From a checkpoint of a small transformer trained on Wikipedia.
Size: 26 layers, 4 heads of 64.
Architecture: learned positions, attention and MLP in parallel.
Training: a variant of Adam for these matrices, 552M tokens, 8429 steps.
MLP neurons of a small language model. Each row is named by its layer, matrix (up: input weights) and neuron, and shows model dimensions 0-95. Each number is 128 + 24 x the weight over its row's rms, rounded and kept within 0 to 255. Numbers have three digits each.
A block is one neuron, or neurons of one layer that tend to fire together. Before each block is what it responds to, as a language model described it from the Wikipedia text at the highest values.

Description: Token before an object. The word just before a noun phrase: mostly the preposition in (born in Cuba, nest in), or the final piece of a transitive verb (reached, demolish).
L20.up540:130123154155109125114141143159154152135120113129102180130114152146135103168059141117077129126126152115138103063131115156115104116126142121140164120140093108155115114139142147171113104146134138119102160122121092110099186127095142145061126124140105103147097119113137158134137140156090129154

Description: Sentence-initial "In". The word In opening a new sentence or paragraph, usually before a date or time phrase (In 1982, In June 1999, In the 1940s); weaker on mid-sentence in and scattered word fragments.
L21.up11:090144112105143130111098111078146129151153119152152166119095126098115102126118176111144159141101119121111110129134116158173144101095153146140135122145147147124154125142129096136143179124116134128122106197114143115136129128064131146115090120127100136157127124119082141082118130118100199127
L21.up91:093148126108131115125160149145135160159125120164103130119108132137081122143099158136122135105136107156141167092104114158121125118123143119111106104140116163151111093129124129147134120131167159133124059106131143125094131117141111099123147143156111111096141133110073163154071115116129131128
L21.up140:163140126089138106154144128116131165165091103162171126111120138145142086149121130119114145155160121137113124098157121139109121155080115115111126103143133109096122100120100122142158132073125114135111115147156156123113116131093144162115105165125148102178107097104111127169116113137107136117
L21.up165:122150123109135074119132125117183157121126112142164153086137137142124155146121154109067129128153133111161144075125128159102122123139183079129150099094078125133125086116156115117164107140136144091118138135147081113119145110132173142113103149104131122148097092117118166125117115131134125137
L21.up256:132108111128118091091092087087171162100132136131129174106096072117126138152113144139122124149129111104122116121117106148128099114136158144108155128115158139136151116129118110091141149113124136128133185161125164151152127104103163123143099162123124111130129112075133152127190105140159120189
L21.up309:126127157135122152161143106146120127161111097159131167134105180108153127146091143132094091125091117117107069085137118119126080133130142115142167142142151154163162072131109117183139116112136093128118115124115109122142143145098112089112137185115115110092111116077160150150133140138115132110
L21.up581:103127154133157078098121113137110136134139139135109138148140147094140116182095124145155123107138099127110125102135129160097124120155127103124133127147119169200157109126088114147103130108170145163120137136167154098196126146114122103143090132134107137137124128136182152109128133140178135119
L21.up752:091159140121099097125138128157116127178140135123095171107111147070149175116136158150112164134140114161120189110148104162123100088108146102129169079087128121127142111133132107135129102124169148182150102165149084120169103104116126110120109108078118131132129120107133157137152124106145133131

Description: Word-piece fl and ranges. Middle word pieces like fl in influence, airflow, inflammation, and Floyd, and en dashes inside year ranges such as 1975–1980 or 1988–89.
L20.up714:120119109113123114117086113115121091141129152131167158140115146134153142123093126142128161142101093116097152094112156173114093177150123065117191106132150151162102086126159102172138108150186092157105109164107121096124157113142118102111101119112099131110115106146110137145110123129153130116

Description: Space before year. Spaces or opening parentheses just before a four-digit year, in dates, citations and tables, as in "July 16, 2016", "Walter, Marion (1981)", "(Hampson, 1912)".
L21.up15:128172129153113131115141074154173106145076102105126165120098153133107145104160128139126133129150132116151105107138091174163134128114124114109147123140141117146164150152113127123105138112092143120126166140095146109134104116119148161116135127136112060149122097135133080167097106150102162148
L21.up213:129133111111149125132086159117123119155138121144129150089134143115114129168106150128175074172111149133122142100090147130121123105131097113103131146113130117151099134106116135140091109104150161099164147154090127132172095135119154136148109109134093133143107056104131165163123143104136136152
L21.up255:101140120106137133169126159120109095095102162150138137127097110131150160132106118117133153163160118129162085094118121148137135131101094122091132180115089130162112133107124128131100144101106097084155117129104136090144090114112178142110135149163186123143128097093124183173105139111107123111
L21.up332:093143116128148080109111112100149162160082121160122184105146125178138133129083130164119141127100138104137174130105120131107137124149162158115115157133112091131147080136122127127122169099170149102149172150116145127128113140107120119129110134134098096148138128141120149160093118132179179147
L21.up461:121137134140142091131107137151121097076108182119110153158085142139167131099133132185154125146130114162140143091160110142133123092118126109118146151129086113100099148136099148122092139117131114144108155135128119135178085176126114124159122121141103099100154099146179155132137126093125160128
L21.up564:128136125125095110101152070149136145139131106114137120138099146123135151141112126104173118118080134073132112129160118160115117112099128119116142109147153102165131130084108156179110125126194111097087139151122130090133091125118171146129124111126117118138088122123079174124100135149124131130
L21.up634:122154105123112104156148135164131098144123200179120118149103143133142097110115134146146099143121108141159163123141062136143099121092114129133104100105117127166163100116102145126125129129115134102102110126123144115140121148178131110142097092142137100111122082138125136176131089113118122147
L21.up714:104140104136110133114121086132099084116082144156131177122108110178107134104158104131132132106133092132147091130125094183146103164126103142136125146129125113171131163090121117115123133092129115154140139178135132110114095109153145116135128137156113112108090103106167118120107091128072082127

Description: Word "in" / In- prefix. The preposition in before places or years, such as in the Netherlands or in 1960, plus capitalized In starting a sentence or word (Information, Ink); sometimes of, ording.
L13.up74:130161141093103101137173149125158087145155132110138114133097114139117146128125158149121133142095148138115150080085143141118150141089131122116170124153089180108134149122160105132096146116142163111108099076149114117109138130117188139089121152100103126145124070113121133157130130170138141122
L13.up154:096136136079137086090127132149129127139116094153153123146099139145120148187148139132109129157131130121151158120123116147140119144117141128108143142135084135117166186130111139117106098079158141186098081175114143115113150146123132130121089145158134119169131101103111171113103124190128111114
L13.up350:140134119107146091115122123100150124161133166127161137119112118101161147137118116172070108201127166150088151124120087138156103125140155111110128117140111095131110127161129183153128183145150108128145139141119113133138133128070122131145151150104126142110144158106147157112143114142096147154
L13.up361:103114151132136090107117122128145145127102094124126141108114161132154118145068144147101130176112177091132137126142090116139116139173116116144130146125149109152128131088135093139060128088125143129111127150134145113129090153072141121130101111138098089125132122118138136087132124132131131134
L13.up437:149132102105127087140157140153166136129130157183179161116118138086113132148145120160149124129147122152095165094103116107123078151104141176109135162147086119166152101118114133148124164124147150093082114139129156163125146102040153128120105097153095144126100135081101109116125134169152139143
L13.up476:084105127154132133112133113083155117104134134149105133104127160143140121205129167113147171116108119153098124141127143156130115163109096110132135117100150108148134072141100113171117122136118131132130127118175144141129129144130149127129118147147130108111089117097154137118104075177111171168
L13.up534:124145111115135114138114109133158162139148139170173125133123108125134098145114167150122146120120135110125107139133088114119092128110130094119136099122112096122097146123141168132133135081153109114095165171135126121135116131091134152066108156084142096164092107067125120179127135139088137159
L13.up659:106133142119129092119193119119160139086129119116147111167092130143135064185136131118064098141124123144180123135125132129149112102144136123099136150138113120135126120105119120151100123068169132160128143192126155141105106150084143163128093084115099085188142116112146149162135126141128116147

Description: Launch fragment, article an. Mainly the un piece inside launch/launched/laundry after la, and the article an opening a noun phrase (filed an appeal, an atoll), sometimes of/as.
L13.up8:111159122144143114128097103109107149148075130144137071152094190131120129116111194182115090132115125126141094189109111140099083105129107129145145128123109145147128125092134123084133169103115132124126090154151165116123126156135121126113140119115089112116128155144147136133134123113098119126
L13.up93:144106125108118134095163131117155139117137135111166134134111129152154104091107133123095147151094154169148123084123129133166095130107110091137154131097120135121118136131122123181163094131137150105124105135135184123128114081121067129084090126119078128123053096147115153101138115140143124134
L13.up160:110127101130081135123141097178156132138125114149152141154088156126132154123091128150108135110125111137167133090112127122111142150099119146134160092114082148109142118103113112125105137076112123132157127149143135159165123159118151099140067189171106110134113091083137154139150107126132141149
L13.up311:157100157082087115123158133150119161134168152104144094130110140147148135147093117114143135159113092122140138123093148150134110071114102111167166153160126139132128120126097123122134137091104161133108087127123089118122122139129124141149142149166159111141136113133124146151121137147112174128
L13.up414:108124135116122076148128131140159098129106155178157140113117146146149141120087137161123123143141143140125120163079145116136098125097068086146138145117153103124177124099164124088139117131160146064169088142167139143134118115136089105128126139092147140104115117137125130115163111100126107166
L13.up471:152109135125158107100143122087144098154111135116121128137126180114118132136086096170120163080121163134116106108143142158126157090143160119174127128121116159122109082133123128171129108097166164158139151097143118143128096152132095108113119141107122145125131128125091126154114114164105122124
L13.up649:081132146154112094116144146129159088109132133111095162143084188155132126123066112181114110105100095173154111100131157145140139121083113085133134086143120125144129146140119133138131119120132128088102115113133135119126127154138121167069141169112099124126103116111134136116131124149136149103
L13.up744:084097086096109143088092164139128123151119108112122123140124136134162091145110124146124168117128153144154134096129152179128105095080151109156138121175129128118144131101146130138141145139134131155099102107120137124152097133139126117146109157171064125156147090164119162110107081120143137113

Description: Word-initial fragments after space. Fires on a space-led opening fragment of a word, mostly "an" as article or word start, also l, m, pr, L, M: animal, another, married.
L21.up172:087139126146123141174129133113151166151108129142142153117120148127120110124138105141083115119096077105099138152094126117118135119101081127088133136100139158128154110140115105149129142146168089146136135097119144110131142111129134114113105158120168157195109149125106105131162143161118117089
L21.up210:104143094137146140130079152099089077107100116160108149100122124097109140125089144118085108131137075135114113122135105178118102093113111155152126134099097156159160152112110125131110152118133106140108161139098130118170116146103109103105134133094115125143149123128153157163117128130098139140
L21.up374:138145104152154126162121137139139127114110137146136141154130126134096145127084160157151119125136109132175134095138065091086144174133145085147104120137140096099123150146107098143105108133119124161139112141106140164155117153101098137128088157078098148118131093116168181154126112110095167131
L21.up515:154164117136112075122171080167156128140148136133148121153062131141206116148120125110117091109085123195130123098130122150098113165114130109121131080117118146137147106129121134155112137113128113129146114128125143103170138166107118130125143132171132123138129114089112147127146098126075129134
L21.up572:079116128102124104124155141120128086101107105182127092141113166123135067159084137111110171105121144141137132129101103133135129145098124124150108111138132150146170116134152162135124117108148156150147125102096145118139150155125102102119156132130116104129160123113151127126103107155096145103
L21.up666:137142132118112095142139131143102108159142110173155134138107163129115113140111083138116106150119136151096116142086117130072146064086121131141178132145139145135171172142129146122124113106170095145135123129049121110153122096136093122118121131128126139138086152123133137128132121135135112137
L21.up695:047132134090115099153147141136142107131103133133139117081108145108083129180144166176131105144135086146158123146135150145138124146096118140147184129137108138125142120119141122112131127081117135108144120111124168130121122142124193138139133127164129107133164153140092122136116132159110145130
L21.up735:104125110098069083180155131127149140146124124181128148140133161110151169125111105131162150103121123109099140110155149098142127130093136141130152129104146103155117121133115112119149162126163176126108074118116100119120091148134176112118133111131108108106078106109127137090104104119119133146

Description: Article "an" and word pieces. Fires on the article "an" or "An", including as the start of another or antiquity, and on short word-initial or mid-word pieces like Ar(ena), comp-an-ies, journ-al.
L20.up87:101133128125141117126089155150132073123124142135149165118095122120141115103107129177100126128124095134109149130110133147116116127096096087158140094137147150138149131129091174123095144130116115112149122170138092132110140114136160099108105149107114103177182127129103194120137120162094147151

Description: Range dashes, word interiors. Dashes or hyphens between two numbers in year or score ranges (1173-74, 2012–13, 20–11), and some mid-word fragments (analy-s-is, Tur-k-ish).
L13.up54:130135127116116117123143105139148156152152142161133130173095079125161131115122154107156150105084114086143112121100092145157094169148077129143135102139114152168130133073101115124150125110110051141135100159142144119133100129121127139136170160130123138176087111118123119136138115105125134137
L13.up81:127167142092160106110120102105171094107141112127156136141140118128133116149116152140143136152100104114106147141154088111133121131171092093147150141125117142135162133114110169136099142099120120129122063149136114133136114175106164131144108119121155116152093157109156096125140136149110134090
L13.up257:093132102126131146130092114140149125143118136145132177136119119127115117107098142104161119087113119134104135099111107132112116143139127130125126166116172133158173109102121135160103104130122106135160107131164149157131124154132096108146121157127095149116090146126149150165114073103104127102
L13.up320:094123166115152165168081086140124127112115121168152123128149119128121158172114133109151115156135126126061146084096122131111098156164130089132154131138163146133133145096109150111122114106108101142160067162147113120118158152136153116098119144139143139123101134138155149157095124161103103155
L13.up490:100135138070127132144152153136138093137152165146142151153121097124114160144124161124129156129118164190100137120119115120160117136144128105148162120133118116080137151146091158136140155138126125125120081133176165114112127122115157127126124140095118124144128117103155113114119109167116132149
L13.up630:117154112116121133144109151096144109112134117146114148095090114167111144164075113150141149126114070170098114094110087155143137165126098094145182126103132141125146157112118139171076140129146141143140088112129136123098131147126150135129107157143125133131110101105146105139110136136150103103
L13.up701:136147172128098127125134140144139123120141124114137169130081131111101140173145159139113135148123118160135114156111151123139125102104127092117154091141117120100153117093111141177115116097148129151102115102139135099108123094124187117108102163148115104119091138157090107138085122130130166173
L13.up743:167134130099102115141096136104150093148131122140129169107151098140127137133114118138112136142116132141070156132104111139124141112095099093131168137129138115116166114130051144152075135106147137127148098109138141160116134110073142119083105133072112138154128136113118162177140126123112141133